From a checkpoint of a small transformer trained on Wikipedia.
Training: a variant of Muon for these matrices, 298M tokens, 5094 steps.
MLP neurons of a small language model. Each row is named by its layer, matrix (up: input weights; down: output weights) and neuron, and shows model dimensions 0-255. Each number is 500 + 25 x the weight over its row's rms, rounded and kept within 0 to 999. Numbers have three digits each.
Before each neuron's rows, "fires in" lists the words (lower case) most often at its 100 highest values on Wikipedia text that the model never trained on.

fires in: "the", "s"
L12.up294:498479491541521507522491519483501492561560471496490541514471453498480471494510499500501500475484504507474505487444534540491467495495496554476495462508464541497547511512487505514508513474493521482498528510489467470492521496508516493490497506498529503518531505500501527470527511446468464488463528477485512494482484511472555476465475506501524494496544522457486516527483498496492503475502500488490514451537494505476507486500489497523511511498489503544552497460459468501470517539501532476445472502475494464527483480535491469477530485467490494519463500513533471438487501543535476474495517535490507476477534523521501498518443418533463510474508495489502518482486506486483491525532525543462510455527424510548530478487524500513505526489496472503462487519481482525511513503481493
L12.down294:479521506489461511508498520530494456506483522529520516524487545476532502527489504490480489495510474533481499521502542503485541508503504458505481522477518491485489548498499528473491514493515472516506503481507499488503469485491483492515493519485541490505462526465528514479472525493537517521502477511517541481508449547510532513499505526507480483512487465493541496499487501485522506514509489485521483499473563484494469509508502508472501459502498475520435457527508479506487529495474481523501544536526455517528520482510560515524522514500509485512483512481505498533483499427416498534519511493455492528503492508446510503474507514504538457530490508523497516531453504536531505518478475484501472551487451538491476528534501499481428460474486532515506454524521484445453515538512450

fires in: "many", "several", "of", "three", "are", "four"
L8.up124:475509520465507533520509471525490517456504486484471478499515473460496513497487506493480488505553447514501505488517520523529501489540498479475506525492520450543499513488514469485486523543484469528525522480498525498468439495488511498501535497512499547478485483504537503514516521474502501506547476484482487492519503454477527524471484490481456527501483520492472475494488487467470519509515543483479553514520486509485531510474547428478517508494466524560493463513538468491506470501507543532479489505504507478495513479495490494473501518453533486505510511565509465472509499517536492486564492524471490491488457503526474534458502504496457560527459474522489468446510506500489466507455505528517530512485511514526511456526476452446476484507472507491535490513484537518523483527486517
L8.down124:495497500494529495515466512491478496471527481498498457512521481483524509513452481514533487514498496530502435484473488526497514514517498487510540497524509519472523514487538447501540475507476441523488534474551500496480508521498526494462504515481495505498522510534531454514480495517525551481500515456482500475519428485531469482531528489496505512556486460421550495512525501477492511527471523504560498472466502501490530521523521445501515486517471524493548453494484514513473519489519507547509491484482539495483451502540532534501480490535439474543483507518495515499475516495507499455525498480513517528544497522505478491505485528483495501465524485507475524450485481515501483515474528532521517504487469494496521495490529461487477475495471487461550515514515498463481531511518461

fires in: "the", "a"
L12.up513:470522514503483464516481520493540505470484545470453543552493513529505510494478498477532537522499442481484513509488522488542474498539510535473544507535519517504456511518514513472503492477503509494517509537502556469491469479501504473534525528521444475521498534459495472461494513503469481496509488505519475519494521481484492535496445505518509525538528504492466509507437530497473565563489527505486500498508472470481467489556468499513541490532478527499490478463459495514491504514535515477497503515504472477488512484530514478532520523486477473492517501504485523426448505475472474513495432518499458470508503465537512522526511514507504505494494454520479501517470510498521487509500522485469534488459509516520469563488478509489499486511525490466495508519483506517478506537481486
L12.down513:506506489479514476514577583498483478521466525498518530513517438485479492513507499474507495547483477484504485467502540506479502515513506513488500448499498575484491496522506516487507457458532499519488469479525516480498538490480537473530545523525499514481498531505500472486533508503451494513518495535513480482532520488510509514536490507473480518532516544513491525470512503545521481493494487515487502533494526529535493498494488528486515483508516462500503516519510475430513552475468482496524535503495499482458507426467530478519514539493490517509470485496553518525521526480508465506505516497517516499514459503484474527461517457466523485534482487479474505459484522519482470481524515490464449510534461456515501498499490508499536518532517510482541473511480473550500484514460485

fires in: "have", "had", "has", "entertainment", "advanced", "having"
L6.up636:522486476472487504533533525470514486470500495535474536480500508533508480542524476484484505479536513500539453511457525460499519501494464516479512463531544565523491506505490516458527535534538486482477501510475488524448504519499452541512512494469483465463507510509488487493561504512492462536526468481511484504519560502542501526501517529497522504477479494505501477541530482517485515520500515515550506516491466491469490488498471523498478546493481492491520469496496482544508488505512483538496496447488518455498516446476492483516507510509536440471501485495459513502523521503536488482491499486541522487468513511514479523510516457458417525481553491494489472482540456510519502508495526519505488466460455512489510476510480462498517497456494529534523511491459472493491512482518499
L6.down636:473471513519481487513489548490509517478502507529505523459518487537510487495421510510494529507531487556485495493448442521526498505493515501498508517506517517500518463497517448494497518500491512483506519525505483535494537514503491491520448515485519462495467497490470433504475508507483555518537492482520549492490545521522484467489501471464530570473494459480535502510531539512503515483503483511512483493488474514486508508496512461496507490489524515515514485493532552517527505471560451516537530438492509501465526493444532471472502533518497512525456487516487453536476512496516491478531483538492528531516517528552486487521482519493488514482472462482498513453518494502484513492490536494513443502522479542499516510554524501512472492513479543493519486490514488483499486529449501

fires in: "at", "the", "into", "on", "this", "that"
L8.up565:492506520490510511429505527511507501496426527508477474530500528508505498482525519454503417489506535476506534472486512464472531532497503512541522526528511520514491505478549547534487460493492510502474509505510547492489512473435492502463504505486517458511516521535549514466494462511513477507491534505518528475533486507482478537501462499514513527469518511523492485505520505526500522498495511501497468518547501482528538478491478501525525474465465521470531514530510510469512465507468525521506498512541493499500514496506534504483510504472477475488513527500490478530475471534516482507478513489507508483526534537491479486528464485524484512503531495491460519506533510494441530475498442538463511564477545524479528497518510517531559473517456537508476488527483502492510502487553464
L8.down565:495461520515521453515524513528526531524503500496486481468468469500507564516466516493485510509508522503471494568501502501478491487495468508415475484496535485519475512468540491520470481541503508487513527533433514478539512476511545487512487491482483477487513482524522458482469453491494479528491502509509485467486498466481479500526537554503509524481487506459516516515524488498511477540481509493476501463512488508498528535499470520551489537511488478530478515500560437464549521481482537510513507513491511504538479500504515522497441523486481565524504512528482528523491490487527532498543508512526493540503508446476519506460517499513492494504494525495492506484500494462440479510533509526510487512518475491517510510493471486489488541478506454514512507492539434522534504474514519

fires in: "his", "s", "the", "her", "their"
L12.up671:447520497490484459530542507498468452426538499491480521487521547473514497514507434510482517479524456485474539490497486486480494541507494503512543506509456518514504474451449497524498520489497536529522503480522519507515492533508502510547554483512531519515514503452507521499476497490528459493474496484495498463482531525529513473477506515490473493524522492452474530509507496507503503458531497497425494491498515489513508509518465489508539508525508521491528490484443500489515536495491542498487518482489471510478503491543483466513539486487461478489536503473504500440527527538496486519504515545489477496481488517497483493481474497536460475485493510508517499542521494507522455483513500515432532501531511514491508530477486487472499497513500478524509476590489529501492485515486438
L12.down671:498533492539465503492500507515529483466516532514524506505441494496498509505498520518545511487510494500511465489523498541497489482473486520447495476475555489505492506529504545497502470501477468495521491516480497492478485470530488459493474508524421497542482478499492479497509553480541506506518504526505478490599442511534502479514483515470494524486530508545503481502534534498531538502451529497477474498493499514502488500491476542526473500535504480492533495587489472479491475535503490501481485493507467467478518469484516529534504477463458516489478505475551467519496508487532534502523514460499520504480491502502469526477521512472507464539490490464483542498468497478502484519492452513460545476461528501494515525518493509492488463486537467474536434491494494505503501518499489

fires in: "the"
L14.up365:509541561525555500457508524520494525453496505491453502525469468532522482527478488489502527512471557496474518483454514489492523512492523497500531484501483494496544501503516531513491476493499499501517522488504515492484499501488521496511520513492453489541522458493479461481495479481498484503534475535493437502505535483477462514527510545530542548508487520433485465529502513511515500490501471498498526509529521463510508474498482509481513468533496498510506509509492479530537503527494520463512476527522489485526481483478464503484526482482524475479479520465510544513464510519490455525575442480478471483509515505473549494481529470536489515536485518490459533447470466542504515498518518513497525508488470547513478523486464518498535455511480505486520483506554498539544466506487525
L14.down365:439466473468483534519452514512525481493563523505486496501434457516511470457488536524502511531542493551502507491486456515481501499507471507501487505494532519508451465498473537478517489493491531503491490529475493472503515489484505445499525539445508511505489523485481479522529526523479529472484557515503469473539472542514492528524485494495493486549512514501478506518488529494507545471468519534516519527482502533495480505554535504467495484489499488470513450486478502491478506488509496501520502484512508483472511441503492486459511517466524498534502465479556505509513507500518501453442500483504534522524451510481535541516524510489492464458497537489483509495517490520508501517542478455480536455491470490511501511486469524497511491512481481492509499497501499564507438505456487

fires in: "of", "to"
L6.up1009:533550511520494512493498460508504527462520495514451546515514515490571489471522557517525495474533483524490451498468547530537478493464486477508499537493500478495484512480481504527487500471528576485543482479476515509509490461486576490473440477462513522497542531490517531478490474528532483506474485523536478488506516518536513458471500519490463505475530516485443496487501481495490498497499511448481492511520519513539513508495480454524470485509489472507516486503514458464466455478529497463532530505532469477486502461502516493471508493522516521476464513494465482518530512504528493455477474480495501487493518486462451519483493493474492515502475513486481461472561543505513473522508501477481531485527502517491501484512492526454513522478478484480481508492496508473510509541489471
L6.down1009:542505507506517488527542497456488499502504517527509518477509516459491454531489455512476487491509498509492557505481482474478484445499515481520531472499497513516514576546520508502524491509498536518484488500481455486574450470521466541502480453542507508490494471500470551497507484498478490513498483483483522507511493499483464482492515518529446473496510499482535515486526484501548524500531458490510514494497539501500524533499456496517500513445436486474483457532476515488531511481502552523560508507509488526506495524492496514518496514531476502542499497480505492500548461498465519546489508488463499523494477501449481481506511508525579494494496500490453493513558519445488492507513469491503503455471472475518513501497518520503483543503469490492507537510478494540503499511516471

fires in: "to", "made", "brought", "having", "had"
L6.up541:508496462485531477513575478470501502495527513502488479480519521521517498509519503480510530452508480492481494505493504529466466503462522482505534484553493511504490495485509513452560524503497451521510513492508482469478522514498497477494468490492535523486489552477480540487514533521471522530555506498499510515471514511483505481486510516500468550497498516523511521485482548501526449502476538524499476515501536499561507496506474512506489526522483530456490518495503512510524529477442501495526498467508465495449515550501504457508489486496491486527482485503513461490551536530576519481513479527533496471497520491501539527508499468509512501555505482497495523487554500504492472498563493472526567482499502469518503488475492469473488476525501540533511559523469495478513461527544500
L6.down541:457470545487505477506532521501531485501487515535515517525511487514489528532486498501498466497555498521488404554495514483508520488514484519517477449472533525484468429481499512517523477500486540500459494513503505526475504515535511507521491529499517508487519497490476485475525492518523494531515536493507525477463532495478478509488481498457480529471491513490552495476517486488483517521496532468539525492531517516520490515462507511497508532496456496516482482477524538515514465455493528490520515529507541475504544446507525450489503545500506491562496499513443483567480521494471479529518489505527484495521514496456505515477473511523514445498471502459495517468530500506547501515529498496473490516482456515536508446507520494511489479476510491468526490505538520453495453499484516

fires in: "many", "several", "other", "of", "most"
L5.up921:496522518459492526496460494488508514526554479497451452494511518519458498489505513412458501517529505527541480500467481537508451499489503461500498542504478482502548514506508473488493514490557503509487529490506504483493487482497493506506485507509498480462506450518537496479515474485496511460504497485507506491493519478481527538475487527473476514533482508524541476471467487496525502520518512490526497482513536471519524539451516491527519473468478487516530479531526499523497498478462535502521459480492526489503470470520496490479504518447484488510454490513494536496476517469555495472546496507517476517521477552514498514430476514455526534542508460545464472481520523491508484535462498536492498491495515521473455449546510485494483471479476505475532478523510524485480530501469472
L5.down921:441465487470526509477510464502461479510549486513483461508498505521526494488491469486513473555546474522476481541526510494519546575466494479486530528527531522518468491501490481503487510512484493485479497476541487465512478503471540519440519515490473491513507496474533480526511515505477524452456491525499473492543512499570488516521503510474474505514529472538545457441474471481492526535501475492497515472488477541517552539483542469497517478526478484524506481460524492467468493523496517536490443506472520473501495510431514527506501488527508477547494511510490505461481538474498517500508523526499503516527476544478526511480511527532505487496536494515496470507461491523527523496474497499493520514480514475523463479527504487519496514459468489466522515493520469485493511499487485

fires in: "first", "second", "only", "largest", "most"
L14.up855:515523529515528461544519504500466512548522492506508490471474525498540465470515500491484470553496501459498551487498533479470470495506506520451506534544479500505503528492498446486520524536523526453513483564481492484496485486489529508480507469521485506539509485499532477478506533506502477530443486468551502502476548539517485519490488472465501506445515492472512467483510476504480462532552464537466476498513498488505495494476533501486482532491463522479496483467501492504509493503503475524492510483511514472520506521454507476515474491565481521461505529518497493525506496526500500485498480487531451501486512477580505511497507488509512491462473480543490508487557516531519490414538484507518518539495511494517510514502498512475460514491474485516471457480471491533515533514501516
L14.down855:469441489494496507508508478458510465512483526504498477523501484465494522504503558472509541494549481489522471447528435518516530530492517499506530462503549475505461446533468500486507509512498511512477504481498513449482483530437500478496495533496531533521483560527486517489500462519502501479500503507457490508528478455489495498482482570521462496487500513522485527496500493456516513484500487481536510501495508471512484497524497457556500489459529465511521482533515536514491478534509512466521488500531459488483523488504535541514507483484464485529462485532483525499543488450527465510459497487453505467509490499471466463523494487501468481508479500490541531527534487503487481485480492510521492492525515477542493535506459515507498514428508513489520534491505489531494475496463476

fires in: "an", "his", "her"
L16.up847:500526506508503509483532488536543494506497508481525519530498489473529556548537490509494502510494466454557522502519482480538560514566481522480569487488500493512488484501477503472545476484501510518517503476475509535532488491496531543488469518501484495500529504479477507498468467503466512519529504472519482514469499527519529496493501496522467513507496489458500468513514492507503530554469476512510464514489508502509505542525486475489487491482549529484511501495494532506542544501460487539497512521508489477486479498527493506493532484451486539534552505470480514512458473523440487506503494473474476488503476481551451565497517501544503444481493472539500528501477488494498564484453489487491509515483540500503456514519530479506515508510509468521496507442480455489513544501490512
L16.down847:491543455496497498490500467487533544522546486487496517455525527528507483527538471480511512507509498519485481486487471506508475466469483508514546512448529529506472456479497509522510516487516519551522500446508497496573546463516493452509485484546499459483503510487472533456506497511497502490524531531531498478549511518487514497501494508500505485508505531501547549524526482534455456509486473509475474537438502518491484468479444517497457495489474504484492496446531489517475534506498489513508487493490511508526500515454492501504509503507503491508541511489517472517551474505460486547491534516523515490485471480534474505490515515522481503534532493486503476485467501494512495536527454480509502477521498508462544529488483473516462463484541509552512547501511499514496457478525556

fires in: "a"
L16.up79:461519540513498507496497523524498483465517525521483493500464502495487488515494482481500507509469498499497505479487493481528477474501503503534486495489492496515530501545520483480479517502471498506486480480494524488485505511549502451488504457526459485531524472494516479462517485512487503480529536512556500470452527482510479490428467482547515515493463492432490478479448504524429524501509526472507465494514508504497501472479540492517539500525477513512498513506471488469478498511499483512517508510421485501496528482524522552505477489524490488522514492552498488513422514499501511508515502482507475482530500496535441506460483544508484474485492520537471548483488472505486504492442500485498516456518456465490459513460537521502539464482555478492479514526497578484466500517510496
L16.down79:548526530427481527544469492506523477505488512489502507501505545487464526525478522463504487560495490491489495508511491490510499503530515504517514474485499565498478504520507456489541527508494499509513485476510506492478540524540466501500516493523533475492478557514504469502531555534533486502499484490502499524508504478523513493487485469476487494528499499440498516459515495551479534486509518488497542508516523560519491493486457519515520543518510499511489483498484502476469494456469451481500527532458453465473541442543496527496488509494489474487516478493520510531480477480524468547499512464532461469528493508524479508479484505465474460485499531454467527534489542510471458504475498526522519513454466487483498509454502535491531502488534474502507538520492528524551504509485483

fires in: "this", "that", "each", "there", "every"
L8.up654:514510488461433477468494526495474486515512467491483513504486483471507499448521490491501492548477522492514524517511524516479518482513524513532477532481512481506508510519465519485470471501509446507504518496487469536543517497505517458499497506485505523527501555476546478491495514513535490496514508556519537496462493540512497511529495519504511483487499505513513511499471502472514547494520475517495469488521521476480501503484474486481510544498483549476530488480482468523531540427441492443479455502510474535513499526498493528491563484484510502527476461465539488515548468549496502493502496478485529531540494497524496534480482490511514520500476500499534464505489474513506505452466459514472545563495512533556500437502515551518530469496493541518474504510493525482513488501464503
L8.down654:480459497472511489490484488509502528477491496509472474484519495499488509507466496493505473542471538500477508482472489523480472536466531515506451509489544455490461496510522473514472470454496512492503499455490517477528485495544498553460477522556497509497526477478477461484502458537431456515473499508449545522469451522483485472502496511516490480466533493501490483511455515524480571481519486461508477517441466510524523474513480518508469519511491539500510539467517473471539481468531498466536467521512491507517483530517455479567526494484514481434500517519494495486503473537514504502507510474511498497471478479462489492503520462511512524515520522485508487508535474508495531488465466504454501510506518505527505531516464493485456527516491517492480493503497522544542479478486513

fires in: "of", "the", "perspective"
L6.up412:504554549503538524494481458487558473494532518554528468528495556515522482505486493470478540505534526486449497483484473509496488518532539474507499517503475465513514481485543507427479492487500473511525490542503492498478504473508492489493462516526464507519532492522489546492481512468478491536515532514545518503494501503498501495490475505483492532524483512520482479485508509498517538498507517504500562556513519548481517489511497465500526506469466472506522517552497480465509510484478528460526507471509532507495463489487499473475481517458496470514473536510529523512516493497537528466544494497469509521473481559542498496451491490518497534508528485516461470505479475497500504524489522505490510485509525512508499479563521472497491469477480518516565491495499512459483491523532423
L6.down412:512452505471494532522495512495496486498521494512522477517498514504505460474478539500505536523505482533449520473507462533496489484515510500510486500460521476441477513480493480478506535505538478535480521496532503508502474534488506485462509523530493494537434490504492495531499548495514534489513507507476482485506496512519545520476448539533478519541500492488502495486561497499503525518487499503564542429493454540489502496517475451515493479512496478501539519485505502464496468491519516506508483479464519509540452486496493496534489552499479520480568490512487473476456556450552495520477492494530508520497488514524488495467507511494426488508469470509506453497492504448529556480495494525457529498453487526497504484483501499502490507489475493502537486495519481482554500503521488

fires in: "of", "the", "two", "three", "four", "among"
L8.up509:485523513483488511525489460521494513475540496503476473504525518498511499491479463515470483496495458498463486484484480508525495475536492473523527544472465487488550539529473493510465502514545472481479495511481508443515488483507481467463491534564509455495516494466496521464548473472536522476480482525478489463511477497479489519486482517490470526497516520491486520489521487502522515506547490483518483498546538551498554502460533438511511504487446496485533507508533491482489442486491512561510491492487511466486493477472498494477491543512488445524528468518475495440463504431542517505544495487489506487509480540547493523484508531477465521496519488552489457479454476476503483487503507507513536489494521537471492484516522485483519470511492502493520494546508528519478512511484504
L8.down509:502446500497508545502517517461467508505505493517461435511553483487495472468447472451499515490508503538477496495513514503491534472489513468479506511542509485492493498493515467504480513554513509514467486533526519487500473523527501512525450495523488490498458510518524463510488513443517521506484500511522511498538493484528497509510501535480483480550532488477511519457471522457486492550544517505530490459518479512492467507484499432464507493508474439503502484510498523526464543500513509531542494479485498510476453511479519490462524497507488459501541494509486519474498531475505512503557450498553522493500500543482492518457498559533484536515515515505475477518501491495528466529511493502498491473470495553483513474506519470503507546452487492521507513483506563520462473491499522

fires in: "had", "with", "have", "love"
L4.up280:467506522480488413506535493463519455514515522500511525489468481474517497512514551508462484508532495468468532517496470491473480508508491489463508506502513439521472497488497487523489508495491473469492500503515480511465488538520478457496510487496508501495518532479482538438521477510461474554512508515496481523513558475523469521526494524468484509475493492545475519494536459523487519503492522447512501508521473517535486534537525499469492513508470485540507492523499501536523463461487475549501479473519476512525496518504508504515488523523499487521492432509486533532527460506498511497523517518485491505502473480495563530516447498489494495519559524487468521495546481470513508527489485501470494477455496469509549537512491490492505463470459555526523547489466502532465482517505501
L4.down280:451447500409490495487495514457529508537539465469475470449505498527483523536476519502492495490540490570498488502493478467546486509504506437511538500522547489502491530487487502504491542512495487513464491504466492462519532517511547529551499470501452498530528512469507469499512508501507516508539469526526527536439525481506505471504500529464495494453479511571533511445526498509523501548515517486514509510484504488540517519524512506479524494479461496500502481468476516487528529509501508559521480496503519499497520507527505486494519509523506498500506537490447505470494496441496498492538481509498492494495509504471529516509470527512532493474504505503494523423516532492522520516522518516477506487495438502508502470485488502516519512474487500482531493461488516527513488526522489

fires in: "the", "of", "in", "his", "from"
L8.up400:547509462506484499495501503524482496451531481488543491523487472532486521505545474518494497465519556484535483505476513440485512492501486463495507485470513445566492540512470484524516500474497523479487502498494499511550503480457514536475516497515521472500467520507497518513497484544478457497497519528527498457501504486498507500524520471482512470529506533520477466523534572466504496489517544519473504508521506477510480458501498496464525518564510503471501527522501487482487512464486526485513509506529467531484522504529455472503516518514490471482536542463500507466540467492473512489514453467484522495523443530497463489460527491515542499468479500497484496494486482516486517534486492494478442529492508516490537471524489517511518524486456505570503497469507467455553504485500484
L8.down400:489507515502493520526496516463458488514490462479504482523507501456527488492521503482523440501528484519527525495475503524490523523460464512488514533465521501499480523507519497494521509472476508538490459503519537493507523492505494509510476514526490555480533554531552446492519517516488471457506472512487521488485464531454452461513466466493502492497473509477489470515522508511471574476466484524539559467486521505486501531503504507508502546529481486520477513505522507502506512475528512494544531484524477481498491487491480540523484495490502488525511533501500500469502502536506468516487493499541514487494438493522449484477472479522484511458516496477513515522493512512511485532423481484501516515534465478439567472493555512513522503505513542482495504466518496466516428496503507

fires in: "portrait", "supreme", "there", "represents", "freedom", "representatives"
L5.up115:429522472478518499546497528516502552512493499508519453521525534496500489500455458506470525484541504556530490504490503478484471480467513486495498508487501500507483525508527533480488515515476512474496461473454485459502488476482481494475520500540509472507546557474499508445498488523488480498471507506503523550518529512501488502514508508473477493526497494553475512490489468474497482555504496472505492453508517457446510490536516493543479511539445462463476498503525522501512508487509506512520479492485547496530520519524513492458507505522494475488548499478515520473557454537519500510549509481473499520439506480533501480506514495492492504512521500485524520474483488490483448475530483536464449485538510532502454491553517463501538471478496455500491542486514483522508497494489517
L5.down115:500515505498488479522462490473509520487518520519535526508554484490465500554493435552481473474516507486540470525506494556513512557497534485506510494522483518537543536495524503486488487508459523483500522452522444470524468482506484503500493521525534467509489517528474463496457544470493513492496529491490533544498470453468521497506465517511488491512488490466472505458517490490537459526477485472499538538482510499440500473502520472503499536478465479486500469487480488507513466503491524493531490508510470502511526536489492467486494543462458473492518465505518499486537478468523504519512531488481530502474550519503500534496514536457512476517510540511513509468479496501449470501484488472455510538497494482472460503510495483550512486474528492458469499522492470539487456476496493

fires in: "a"
L12.up178:495467486486468456500531507496512472497499518532486543524504503499483486465504485535476497519486487471505485500499529516500463509477527515558523499537499478500520467466452448524460461489542530481517520547474454516504504511494511510504497460539458518471468489520523491488514498553534504519502483511515487498474528510500501493508466449512521496497479483501475545478466516531486511534519486511480490520495508491473508500502509487469443498511487494525499543547482437570558512477483515475501511489479475481503525471505533497483535519493512551517533481528539510541484502460514508505484486530532487480471491531577447481514513527482525464528522554504484544531485536542487488523503476546521529494533491481472519495476530491515501520488520500494504502520491517496510470547493509
L12.down178:522471501551523501531486514476465446492482513471511496500508488463470513509502488522512480546496494496545484528505521510512469505506487504539484470511502473522506505525492458478499485480537492505447512532533516490492505459512435495494538489510504496523533498493490498512527467490507520475496517515479483481498507491502506455474460458501487541530478443501480517466504488526531469517530522469492535457492499527457474478504496488513486509488483524533475516516457530487507470453522496490498507512501445466522551522490533486484531545530468519496538505549558514526479505514510482526477546483502473485505508496518509562477523485470491482506491567456501548544495517589485533473495510512523499503501524463511472498510510524512487488487527527508511507543518527492517545544501497

fires in: "he", "they", "there"
L5.up345:484562494488457482483435489480474513471493476505510474513491530489447513505545467465489531490509525488450500516517514472532487478490451477471506490473466487497485467505574555509490502503530439506481502468492502515536482475527492485485502502500532534535489476491508563510487521507510444534549520489493521521414515515517531486471489541517539478461515498498508467497526522507512502505495526464538507513501499517512504527529499524538492478483489502464487479523489498546484479538481485525501509556483528481498473461459511495484502511477500528510512516502473537508486495558488494479530506531505495518467536490514508492531492502525509486513567498499545502484460518501482485483469481491500475462525503485529516526483481522486523476539513500489553485489518476458492515517490484
L5.down345:539471504548500479481483507513474461524500505464509525498510479442458489532521528519525475488516495462475519486514500469519483508533496466501499508501501505515507562455554452521478512523477503540489498502531447484474469492474533541508535475471493505503523502505427437530477516519505531483522475511518510485531521527524478447496512493517475510521457554475572471478508516487507489569480552465524487488518486506510524475526523499515506516514506489519517491463487463495490513475512529512510486530516485480457529487490481521493507514491474497495538526529496513479535502511512533511503455521520513509543500502516483539506486494495450489549489523501491500509545535490511526470485530490532517454498518529532497499501523541496558493528515493471489493543488501515470494490518480

fires in: "his", "s", "her", "its", "whose"
L6.up722:520517513515467493518512487478486515476513516484497434520466497514510474488478498463482525513494446445507545492526520513501487528537478526425520475493497492518522497502521494510537524505515491503477513490478505492538489502560482546488509499561504532503474493523501515546522505509494453510500505509520505514495564504530489526519459502480469460498525569536476516511542514527540539555527549501487535475518492501494484516528501499507522526520490470468505490478503458498493513477507486503495496479512474537485481518482514518487537527501490549508493487447512530437481502531459501482507517509484522498488514525526475555497577450525484497506480494527477478491489493495518535530458499501491478471508492490531502489488508523481489468532547491493474517526469490475508445520508479
L6.down722:515517485515477497509526518532498497489535530509526465500448482493554450503524469519539466551473540454486465534504438522478488526535507513463479456514522499526476503465512514489555531465525521515451546498516543523521481520520499507497506506492489487504533480456472497519514496526501515511496474527479458507541487509501499456531519548517453486517503527529504516496498507472509543532487481531485515469514464480524498515545494462486537501523491502517515513495505506443530521533494484540522518500472499502507494445533525504513539546506496520495509484482507490451506538521509519502533504508489492508523484531506495477530497497522497496508516483483526501551454501520500524553503486521432516512482473447545501480458518514535499478502497491511470457537517504518519483484498528

fires in: "of", "several", "many", "various", "operational", "the"
L4.up489:486512507525504507500487516487493516520507503497502483515504492479495516518539497493500499500493534487487487485453472476520513536513534446447470513462535478543537484516508465469500485477522475503491520502492519507502517510490510482544494450501496504447532494480492487540514508519503475469458468506529478515490487494503501507450461541465459473529499552523505455532512479465534471491533503502535551535475567510547501527488527419494496448478516482493518493513533489476486491452462449499536544504509462486512524549479504460460517482434489512501526539490457549525454499490499517510523528471521484515501496544494506509511534507514494509483516481483471485525476499501516475481491467513520492523469526525497514513536463500485504521473472488550488515497495509518476504479532511
L4.down489:491545556486508471529520497478504513508496504511509478495519494515494490503475483506504498530522496519462476525490518497478504472482494430513531499500483519506478496492549497446449500484530524504469491517520476482523506536497499495496490484495477510480495494502529511540510494493527536535525478456547488476475524466489526520495449505524519517469487516481549545457501461490526531533487516538525524532516488518503511504476484445518495501522474520574483487461489459540486476533481533485472469497530501473531469514490530465529516501453549510515514492523515487443488497447503451471518535474517529528542479494478489510451501512493558505484521462501459481513515473488496525474506512494514504494509447538512487477500527474526527513474454481443503524518499473490475513476488495

fires in: "has", "had", "to"
L5.up244:471502491518486516465545486473505508484465517488534491509507443492525490524501476506521506478476502466492491492476513507454535525513481410485482468512548460477502526543545520461495548492494458494488497494513505501504461540475515480550452473511490531461512544470522517504495488518500490515545462491523530500484499490510489510478541479483527519477505466514562476483531450527476473499476502460515527476500476510511490483502517483514505488459507497529481518476519448476543496502515531487475508524545484455461468454523506483491489486544485512476475488511470491500482502524479495512502494507497516486516511511494491545521451532497492519557524506477477503496545492478513487543519520530510501485482473428499528517507472530560469505512491482504525520472508478512534521485522476
L5.down244:496504545462503520506465527478530528509493505474514515515514503494478469499455512486499526456527496469523508537494447506499560442495489513486543474485495499464505493486538505451539485475484510481510465516473500505555506498528491524538529505495543532566480498486507507503521500479470521525511544510528538507511488490479458515485490490488450541442468506481501516488540517488496461474533513511499513468509497476498493532490525503484516493465469533453517490536508551470528501494533476538479548514505454481524500519512532478495524463456485503459531526464476479513505484489517505520437531495519478517451511522521457521472496475550513473491517491502496492508499493490536489455485475471518531481531490521523475487502491481476460492515484555513515481479514538501510474486507507

fires in: "who", "to", "they", "also", "i"
L12.up263:500506511477482506476490513520504522486528459509485470509447516526539481529495475497465505480552445504502479561499497485516482473483522488527538497568519505511480513512494478500521540465464462520483539512518472528496491496499503509502470467538534504503506547539483520525543495578513487516513521495528479489511552447492504467494488511465473505522492464481517503483474488482495515486529572484483510472517481497497470493488516499551504550493482504489446520494504492504493455470499503483520510496504477469511501528460477482498493478538488504493520481435463498506496518486504525498508496541500497536490530465490479502478537501469482486477503525510470475502528564495495452499523523543554490483508478492567515497507491511496501478502539461520541515487481525514453520487533516
L12.down263:503438537455506491517512506510506523518516497516509499500574542470497497525486488562506507497479480482494518489484449460494519453509467493512507507478545509493467489477520512501522516530517474552465517500485510498567508493493538510492486527528501514487483484484471495493507484503516495549536500511536516503490531548441455476523484523529494514475468550466533501504552525503471486450508518506510531493466494513515452531524541475519500469498500514504490486479505474505489537445486491493498501521488530454484544503463466503477489512473482549491486451482497522488473540521511509524516518503480549488492536476493508512512495513466491497520457530490475478476522521462515520477486467521520520516522468534508503505499520482505525478577505526431518530491513483489492501477510480